config.toml
n_layer = 15
d_model = 320
n_head = 5
n_kv_head = 5
head_dim = 64
d_mlp = 1280
vocab_size = 8192
activation = "gelu"
norm = "layernorm"
norm_place = "pre"
norm_eps = 1e-05
positions = "alibi"
qk_norm = false
attn_scale = 0.125
bias = "qkv"
tie_embeddings = true
parallel_block = false
init = "normal"
init_std_qkv = 0.0332
init_std_o = 0.0413
init_std_up = 0.0476
init_std_down = 0.0476
optimizer = "muon_variant"
lr = 0.0108
lr_mult_qkv = 0.4
beta1 = 0.95
lr_head = 0.00489
warmup_steps = 200
schedule = "wsd"
decay_fraction = 1.0
decay_shape = "linear"
final_lr_fraction = 0.0
batch_tokens = 65536
seq_len = 1024
doc_mask = true
train_tokens = 428900000
steps = 6545
dataset = "wikipedia_en"
MLP neurons of a small language model. Each row is named by its layer, matrix (down: output weights) and neuron, and shows model dimensions 192-287. Each number is 50 + 15 x the weight over its row's rms, rounded and kept within 0 to 99.
A block is one neuron, or neurons of one layer that tend to fire together. After each block is what it responds to, as a language model described it from the Wikipedia text at the highest values.

L4.down468:39 35 67 52 27 56 82 54 25 76 51 83 52 49 50 66 57 45 52 25 46 64 31 50 35 72 39 44 72 66 70 42 49 60 55 50 69 42 69 73 46 34 61 72 50 45 26 48 59 53 51 61 37 46 10 48 42 66 41 51 22 71 67 68 52 42 53 73 36 61 36 63 30 44 47 48 50 60 49 41 21 42 71 54 39 54 60 36 28 68 37 63 69 60 53 50
L4.down840:50 20 49 38 61 85 79 32 32 82 55 34 32 53 46 35 40 48 58 26 39 62 44 23 63 53 41 38 54 46 38 43 38 26 52 65 75 53 71 28 29 42 54 42 32 33 50 45 56 50 65 66 65 55 65 59 66 35 56 48 63 54 62 62 31 36 25 29 62 49 59 36 28 44 88 20 57 43 39 26 56 37 43 43 64 49 53 58 25 50 48 36 55 18 48 37
Description: Mid-word subword fragments. Short word-piece tokens inside a longer word, often right after a capital letter in names or foreign terms, such as S-h-ishakli, L-ing-elsheimia, F-on-da.

L12.down161:50 58 61 37 33 63 27 46 35 46 48 71 62 71 51 65 39 67 70 60 55 77 38 38 27 66 66 45 57 33 47 32 68 44 59 63 61 67 70 37 72 58 53 53 59 21 75 52 43 30 41 29 73 20 45 33 60 59 54 59 47 56 52 27 32 57 55 42 48 44 51 46 42 62 71 54 46 50 52 75 79 44 56 47 54 34 61 24 43 35 70 39 56 37 68 46
L12.down425:68 40 50 86 56 57 44 59 61 69 83 42 48 38 46 55 35 39 34 32 35 38 46 56 65 52 47 51 71 43 66 56 36 79 53 65 57 57 47 35 46 76 23 56 40 55 54 52 46 40 38 40 66 40 40 49 62 60 61 36 22 57 40 55 49 63 57 42 73 62 88 42 56 32 41 03 56 34 26 63 67 27 35 25 56 33 83 40 56 58 53 55 48 28 59 55
L12.down606:35 35 76 53 36 53 36 30 59 57 31 45 37 50 32 62 44 40 65 37 56 65 52 44 24 45 59 35 52 53 49 53 56 44 73 80 38 18 43 48 59 45 51 70 75 49 64 42 48 57 46 41 61 32 28 71 45 50 14 56 74 37 50 69 52 59 51 61 49 67 59 38 51 57 47 55 25 27 55 55 64 79 62 65 64 52 51 31 56 59 49 41 50 99 53 55
L12.down821:40 46 34 51 69 56 55 52 44 38 80 56 54 53 71 35 59 31 63 03 33 62 47 38 54 41 39 70 45 49 39 54 36 64 64 43 50 40 67 58 42 39 43 58 30 25 73 50 41 61 51 50 42 56 53 79 58 44 60 45 56 45 40 56 91 50 43 44 49 55 84 32 61 49 61 51 45 43 72 47 66 55 57 27 36 77 48 36 41 58 52 58 32 81 62 44
Description: Clause-ending comma. Commas ending a complete main clause before an added clause or phrase, e.g. "removed the film, citing", "caught by Gloria, who", "dissolved, with".

L5.down0:70 71 54 51 54 25 49 43 51 74 46 87 52 59 20 54 34 33 41 36 58 24 46 49 21 60 31 43 64 43 52 40 46 67 49 65 53 55 45 58 37 47 76 36 19 59 56 59 65 50 39 35 54 47 43 57 75 57 70 58 35 34 35 27 69 53 42 49 85 50 43 56 30 55 56 38 29 57 60 33 55 32 36 33 56 59 46 61 30 65 42 48 32 44 65 25
L5.down69:59 59 64 56 70 59 39 51 18 33 66 55 53 34 43 61 49 52 68 47 48 42 38 76 83 40 49 60 70 32 89 73 34 45 33 56 59 53 66 72 65 75 53 53 65 60 50 52 24 51 63 39 52 54 54 62 99 84 28 50 39 56 66 54 31 54 46 48 37 51 62 59 54 64 49 58 38 48 14 67 39 44 40 47 63 32 42 59 45 66 54 39 49 45 52 57
L5.down126:58 51 45 54 38 51 50 45 42 66 41 52 54 53 48 22 40 38 35 69 46 46 58 58 69 31 74 62 38 85 30 95 37 49 40 22 51 53 51 56 41 40 53 23 48 31 53 46 33 37 48 46 41 59 38 43 51 64 33 46 53 52 64 51 70 33 35 35 50 44 41 48 36 56 67 53 63 26 37 35 55 59 53 45 81 58 46 66 42 67 44 35 50 44 52 57
L5.down205:45 46 53 76 59 78 58 46 48 56 15 32 51 54 29 49 46 66 39 61 70 43 34 45 64 65 57 37 50 53 76 62 36 32 53 50 44 56 67 61 63 46 56 43 52 52 69 45 36 44 87 57 50 32 46 58 54 57 46 30 32 64 50 78 30 51 54 20 23 43 18 32 38 52 51 67 79 59 53 60 65 73 65 75 52 42 70 74 59 63 29 25 63 35 39 56
L5.down272:59 62 50 38 47 38 31 57 57 43 43 75 47 56 65 39 67 46 52 55 38 48 62 58 79 39 33 69 47 30 58 81 50 44 43 49 50 34 08 37 74 53 43 41 22 72 61 74 66 54 65 54 82 79 65 40 53 57 41 48 29 78 62 51 38 49 56 55 46 42 60 80 52 42 73 59 46 37 24 52 52 37 44 28 41 95 38 56 44 43 38 34 65 88 38 33
L5.down431:44 58 43 53 29 72 47 53 52 35 69 50 49 68 38 61 70 20 58 41 70 55 54 70 52 37 59 53 72 48 54 57 44 58 37 50 44 74 51 35 41 40 60 26 51 44 58 81 60 44 38 80 44 22 52 51 29 46 29 50 36 74 32 32 62 41 45 44 53 66 46 40 46 48 54 81 32 68 39 41 29 23 30 60 56 51 33 51 29 57 54 90 19 63 58 30
L5.down489:56 31 51 47 61 45 39 61 36 56 43 74 53 74 46 47 53 50 59 62 33 57 60 50 70 55 49 41 48 51 62 51 08 48 35 33 36 38 56 68 45 76 53 56 54 09 36 70 44 85 65 25 66 40 61 34 34 56 56 39 59 54 41 56 52 19 51 34 67 32 42 48 61 52 55 70 45 47 66 48 60 89 43 40 74 62 42 49 55 54 83 71 54 75 40 44
L5.down1145:57 46 38 24 41 51 69 59 56 16 48 56 55 44 54 56 44 67 55 68 66 80 62 72 53 39 47 55 52 63 31 54 50 66 91 72 64 53 66 54 35 39 42 45 64 77 46 69 60 78 64 48 46 55 41 32 47 41 35 49 56 47 42 45 50 77 48 55 59 31 21 39 06 51 69 59 44 52 45 59 45 48 55 45 34 70 75 39 32 66 50 44 44 51 38 30
Description: Table header line ends. Line breaks right after a Wikipedia table's header row, just before the |---| separator (e.g. "| Season | Player |"); more weakly, breaks after colons introducing lists, numbers in table cells, and mid-word pieces.

L12.down244:69 55 59 22 36 38 15 35 53 58 48 23 45 73 40 63 68 54 75 44 76 62 44 34 40 54 56 14 58 67 28 44 65 31 60 48 38 54 32 62 66 39 52 75 64 33 55 80 62 45 52 66 67 78 33 31 31 47 58 41 54 73 36 46 72 42 82 44 54 66 65 43 30 43 42 64 34 35 62 50 76 75 62 37 73 30 44 46 51 59 41 66 28 76 52 39
L12.down1008:33 49 67 34 37 59 35 36 31 49 62 54 47 54 46 27 67 51 44 66 79 49 49 64 30 52 29 44 43 64 40 33 32 42 78 52 36 62 32 71 18 39 62 27 31 57 73 43 48 46 67 74 33 57 32 74 57 22 53 51 28 38 71 41 48 51 58 62 50 53 36 49 42 45 48 63 23 51 42 37 50 76 54 24 58 58 40 72 53 57 28 59 52 91 48 51
L12.down1156:44 50 49 38 60 50 69 36 79 61 29 41 49 42 60 73 47 55 43 13 42 68 48 38 48 56 46 55 34 31 58 63 33 53 44 48 50 27 57 56 33 50 54 44 42 44 35 56 52 79 81 56 42 54 26 66 37 74 51 60 50 56 57 54 44 66 57 55 67 30 57 55 50 63 58 71 35 31 48 72 53 51 26 51 59 56 50 33 42 71 61 45 65 27 61 67
L12.down1188:59 56 59 43 61 80 42 66 57 62 48 78 56 39 41 36 83 52 67 54 60 30 82 71 41 55 40 47 60 74 28 60 66 39 34 52 43 69 50 70 25 48 30 52 13 53 74 27 42 58 35 46 62 40 33 48 37 65 51 46 48 27 71 75 52 37 58 49 36 44 90 45 41 64 52 50 49 64 56 41 70 66 82 55 54 40 31 54 36 47 48 41 48 36 58 44
Description: Pre-"s" possessive apostrophe. Apostrophe of possessive 's after a noun or name, such as club's, Philip's, Jarrett's; also word stems right before a plural -s (pet|als, chord|s).

L4.down319:29 41 55 27 47 24 64 53 44 50 40 83 36 63 38 68 38 37 38 44 55 79 50 66 64 38 80 46 68 67 57 57 26 60 36 70 47 51 59 43 34 57 93 40 52 29 44 54 73 30 44 48 75 49 49 62 46 68 56 15 58 60 63 57 44 39 34 56 75 54 38 65 55 58 70 39 81 61 58 45 45 59 39 68 59 60 76 55 52 46 47 64 72 35 29 55
L4.down622:52 26 47 52 74 73 19 42 47 39 58 72 15 67 55 46 47 40 42 57 31 57 26 63 44 52 48 54 39 55 58 30 59 53 74 80 62 41 78 68 34 42 48 38 66 53 34 50 69 73 32 53 34 59 42 40 34 47 29 40 34 78 42 23 37 22 67 67 44 34 29 38 49 41 43 57 61 39 74 65 32 53 47 68 71 45 44 47 66 66 32 59 39 24 45 25
Description: Markdown table structure. Line breaks ending a markdown table header row or separator row, plus header cells such as Votes and Win/Loss result cells.

L5.down45:50 44 40 61 52 46 34 38 42 47 61 52 60 61 50 63 59 25 35 56 41 53 31 36 67 56 35 56 28 18 37 21 50 72 35 55 48 48 42 26 32 41 56 33 55 59 57 84 62 74 25 54 58 44 66 73 13 49 30 64 27 80 48 61 32 62 50 44 70 39 54 57 38 38 57 37 58 35 48 40 38 51 27 46 43 75 32 68 69 57 34 32 51 71 54 61
L5.down142:41 55 34 39 39 69 64 17 45 52 34 46 79 45 67 46 37 69 67 49 24 48 68 54 53 74 47 44 67 53 47 35 65 56 16 35 59 62 63 61 27 46 74 51 73 38 73 60 46 41 67 42 37 32 45 78 38 44 58 67 34 32 35 70 09 20 60 32 51 46 30 55 56 64 43 34 61 22 46 60 29 41 45 71 51 37 42 23 54 56 41 34 58 69 61 55
L5.down241:58 52 32 64 48 76 61 56 38 45 32 27 60 47 54 39 44 62 33 38 17 56 40 50 84 11 58 29 97 38 21 42 56 38 35 73 47 44 69 55 43 46 52 61 30 72 30 68 51 66 63 26 58 45 41 45 57 29 56 54 43 24 48 56 50 75 56 37 34 69 27 52 38 52 23 54 35 52 33 48 39 46 71 54 36 71 62 77 59 58 44 73 37 54 44 55
L5.down355:24 70 47 49 40 39 31 46 79 52 46 71 34 54 37 78 45 46 55 56 68 53 27 50 61 55 21 51 46 63 43 53 32 51 45 43 52 63 74 51 59 64 51 36 37 41 42 63 47 49 42 38 47 35 45 62 57 67 57 32 65 50 67 72 60 61 45 48 40 40 37 72 52 49 42 62 30 64 32 49 45 42 52 55 50 59 56 26 70 63 66 00 42 48 61 62
L5.down401:61 51 41 58 35 55 70 20 29 28 44 64 47 87 34 44 63 37 39 18 38 52 38 35 32 30 61 28 45 53 47 74 55 36 55 76 58 36 56 50 39 47 40 86 34 33 45 35 59 66 66 72 53 57 15 50 39 62 62 65 71 23 40 87 28 27 70 52 18 66 77 53 49 36 37 20 56 49 54 41 48 20 59 46 56 37 59 49 43 41 38 59 39 32 10 67
L5.down758:51 46 53 57 61 45 43 57 51 37 78 61 56 46 68 42 52 52 45 49 69 36 33 43 51 28 66 27 23 70 68 57 47 63 48 43 58 43 48 23 32 40 70 82 84 44 92 34 41 58 58 46 37 63 00 42 26 51 44 60 61 55 52 39 41 52 43 55 43 41 61 52 79 59 66 59 72 38 21 31 55 52 54 57 32 70 78 58 89 47 37 55 65 30 27 57
L5.down799:28 45 22 54 45 51 45 49 87 23 56 56 75 55 62 76 57 44 56 59 27 44 47 50 07 57 44 38 38 40 48 34 48 62 46 59 43 82 44 69 55 49 60 60 68 45 49 37 56 70 42 62 67 51 42 40 39 35 32 77 54 76 60 48 40 39 58 59 59 30 27 43 58 73 64 46 34 58 57 49 56 73 61 40 46 51 50 55 53 45 25 50 43 48 56 48
L5.down1126:54 57 74 63 37 33 54 53 41 47 55 75 67 60 40 44 52 56 65 60 66 54 59 41 09 32 54 34 41 35 62 53 54 61 52 59 43 48 43 67 27 53 68 71 62 25 56 51 55 43 64 40 69 35 44 43 70 66 57 53 47 34 63 65 58 31 22 77 40 75 52 68 48 57 48 22 46 56 26 74 71 45 50 69 43 57 60 86 52 76 53 32 47 29 59 51
Description: Compound-joining connectors. Hyphens and connectors inside fixed compounds or stock headings, e.g. life-cycle, stand-up, live-streamed, "Early life and education"; also separators between table header cells.

L5.down253:44 57 68 44 54 60 39 81 27 58 54 55 47 72 49 59 58 61 54 39 41 18 63 70 40 35 24 27 62 35 52 69 36 56 54 59 43 43 69 70 37 37 44 42 57 53 55 62 72 62 35 44 49 24 60 69 42 52 53 55 48 57 48 38 39 33 50 29 63 77 21 54 37 20 45 57 48 88 47 48 67 59 68 26 45 73 73 29 39 58 67 48 62 08 17 79
L5.down257:64 82 64 40 51 32 51 38 52 32 23 61 37 28 52 38 47 54 31 63 40 54 53 54 69 35 43 51 38 72 35 42 51 76 62 43 35 63 59 40 60 70 42 58 58 31 62 45 52 50 64 27 67 41 22 70 55 64 55 73 48 22 48 61 48 27 57 18 40 39 50 49 55 34 44 61 62 32 64 47 57 79 44 63 37 45 59 23 44 38 29 36 63 47 36 48
L5.down495:69 33 38 10 27 61 56 38 60 52 28 31 45 82 39 43 32 49 44 29 51 82 51 76 56 51 19 47 39 34 74 25 57 77 52 77 83 70 52 43 48 44 31 58 44 53 48 62 34 73 48 74 41 50 80 64 66 51 49 52 61 56 42 46 37 53 57 68 72 37 58 35 58 69 55 41 54 40 38 65 28 59 43 45 32 36 51 31 53 43 23 60 45 67 16 74
L5.down560:39 43 62 73 45 71 73 51 68 37 70 49 32 53 24 58 28 59 36 66 39 53 73 71 44 98 26 66 46 46 36 51 63 37 47 61 57 35 61 51 47 41 57 52 41 64 46 21 52 45 64 42 47 75 53 67 43 41 68 36 41 56 52 67 41 69 34 67 88 34 46 17 66 55 51 51 72 41 40 51 53 64 41 56 43 42 22 39 78 51 51 46 40 70 46 63
L5.down666:44 59 27 55 45 59 41 60 51 73 60 21 28 59 58 46 18 56 21 45 64 37 52 50 43 62 34 49 59 44 63 63 48 41 40 60 55 47 39 70 42 40 42 56 71 82 53 36 60 66 51 45 35 34 47 40 47 68 78 81 26 73 77 44 42 87 63 78 57 48 48 36 37 56 42 41 49 27 46 65 43 44 47 55 38 52 62 42 44 73 36 58 43 57 36 65
L5.down724:42 59 39 37 54 75 81 45 28 60 23 27 50 54 18 62 62 50 60 38 50 73 60 54 59 15 73 28 50 37 53 30 67 64 39 65 64 70 44 58 64 20 33 39 59 19 37 36 41 38 45 37 44 44 56 34 33 62 51 34 53 22 58 68 55 53 32 56 41 67 70 47 67 52 48 63 48 53 47 39 32 53 57 47 72 48 63 61 46 32 62 33 34 59 44 59
L5.down1016:35 53 32 44 57 89 62 57 58 54 65 75 39 72 49 42 44 48 48 51 69 51 25 59 48 41 44 53 32 70 34 33 56 41 40 66 80 62 42 41 43 54 69 20 59 38 37 68 65 53 65 75 26 35 34 52 63 54 54 61 41 52 81 52 53 47 59 65 30 73 56 56 58 25 41 38 54 43 49 55 47 48 63 41 05 50 37 45 61 25 58 36 54 49 58 61
L5.down1231:25 52 44 55 49 57 37 38 57 40 55 59 69 54 64 62 37 55 43 37 55 52 25 48 29 68 51 40 31 53 59 53 49 73 53 49 53 29 66 44 24 43 54 62 48 46 53 18 61 75 45 64 60 40 53 55 53 72 22 49 39 67 39 65 26 53 79 67 72 43 51 33 39 50 44 76 48 66 05 35 62 20 49 64 61 65 62 47 56 48 29 63 50 39 54 30
Description: Mid-word piece after T/D. Word-internal subword pieces right after a short opening fragment beginning with t, d or st, as in t-rum-peter, T-em-ple, D-um-fries, Stud-ent.

L5.down26:84 41 81 55 35 48 32 36 20 61 71 59 80 51 48 45 44 71 21 53 37 36 45 18 35 61 42 57 58 46 47 46 31 59 57 62 39 49 70 73 58 25 42 43 40 48 71 66 19 55 60 49 60 47 45 54 68 72 33 63 43 17 66 48 35 61 49 26 26 59 57 50 32 44 77 51 62 49 73 46 57 56 57 46 46 59 44 56 71 31 46 47 72 77 14 63
L5.down335:55 60 51 34 45 45 54 61 40 48 70 47 52 45 45 39 56 52 24 38 48 50 33 34 59 34 33 72 59 62 30 36 56 67 52 61 64 47 49 46 45 45 34 42 54 75 45 70 47 57 62 54 10 45 51 56 24 56 23 45 53 35 45 89 57 81 55 45 23 32 63 57 66 50 32 53 45 47 32 67 40 37 22 61 39 20 44 52 68 51 47 25 73 53 56 52
L5.down394:52 33 20 53 32 77 37 59 54 62 51 56 44 52 47 45 59 77 29 66 51 48 55 55 35 82 54 17 44 71 33 45 58 55 50 45 66 44 56 39 33 32 30 45 79 56 33 77 51 45 31 33 50 48 32 53 24 28 67 49 59 63 50 49 59 69 19 62 48 44 49 41 25 49 57 49 66 45 45 74 31 63 77 37 88 54 62 33 35 57 51 37 36 18 42 54
L5.down615:46 57 46 60 31 49 53 00 53 64 52 39 49 55 70 36 64 47 73 41 28 45 47 47 34 84 52 67 56 77 09 27 32 47 34 63 61 57 75 32 61 32 36 52 38 29 44 67 35 49 58 36 50 25 45 55 49 26 31 45 45 48 50 76 49 61 36 46 56 47 54 48 52 61 51 35 78 55 47 53 60 43 43 56 59 60 34 52 65 54 70 48 51 51 28 56
L5.down628:30 42 40 47 24 30 47 44 99 28 35 51 18 51 40 83 52 61 73 66 65 52 50 51 62 34 61 26 34 43 40 63 60 48 72 48 45 72 71 46 49 51 50 46 67 60 49 40 33 42 69 62 56 48 67 41 30 49 70 43 59 42 55 78 35 42 49 40 76 45 61 25 48 38 56 61 47 50 38 60 33 51 39 36 51 57 70 50 32 23 54 30 54 64 35 58
L5.down940:66 49 68 42 53 46 35 62 52 49 64 74 62 50 63 57 37 39 40 44 43 37 39 50 33 59 69 36 61 38 96 50 42 61 61 47 25 59 70 31 66 44 68 78 81 49 49 61 65 70 49 53 60 77 50 65 32 34 62 53 49 50 39 53 68 47 55 33 42 29 55 34 73 78 25 56 34 65 66 52 25 30 46 48 59 42 48 56 48 65 42 43 70 51 59 34
L5.down942:53 54 66 36 34 63 50 60 29 64 45 46 33 69 46 48 62 43 51 24 37 43 60 66 63 69 23 83 87 51 40 50 25 50 67 59 27 40 63 52 49 41 75 57 27 63 34 61 67 46 31 38 70 29 63 78 42 42 45 26 59 70 75 61 20 51 53 64 44 54 19 55 48 77 61 52 64 66 38 68 37 20 38 53 57 33 36 32 58 46 52 30 37 48 47 52
L5.down1232:46 40 51 43 31 50 39 58 44 55 65 59 53 46 48 23 76 29 48 45 67 43 55 34 47 52 32 82 61 34 49 34 55 64 44 47 66 45 39 67 38 39 41 38 69 47 56 40 58 43 31 41 27 40 44 67 42 48 68 65 32 57 54 57 34 44 36 60 28 64 59 35 56 43 74 61 70 50 57 43 29 58 83 37 49 29 34 61 56 35 29 53 30 69 56 58
Description: Apostrophes in contractions. Apostrophes opening English contractions after a pronoun or noun, such as it's, you're, I've, he's; weaker on mid-word pieces and superscript 2.

L4.down25:42 45 30 50 31 54 37 43 66 46 76 36 52 67 51 55 42 84 55 76 58 44 46 68 55 52 41 66 43 60 86 47 47 27 59 51 09 21 60 34 72 56 66 64 56 28 67 46 55 62 64 58 65 60 47 53 38 53 50 71 43 43 38 78 49 63 59 53 25 66 09 30 48 66 29 39 61 66 33 53 56 70 43 71 09 41 42 44 39 27 43 52 45 47 49 65
L4.down671:78 36 67 77 29 57 56 52 40 68 64 58 30 41 40 33 66 28 36 54 24 62 58 65 58 70 22 50 55 54 52 44 45 30 52 48 43 50 59 39 58 42 31 56 95 29 72 56 32 48 60 60 51 21 46 72 42 26 66 62 64 29 41 83 46 47 65 15 48 65 52 35 46 46 41 39 75 68 52 63 33 44 52 45 32 38 68 76 37 27 82 26 51 64 51 53
Description: Contraction and word-continuation pieces. Fires on contraction endings after an apostrophe in quotes and song titles (It's, can't, you're) and on other mid-word suffix pieces such as "ing" and "one".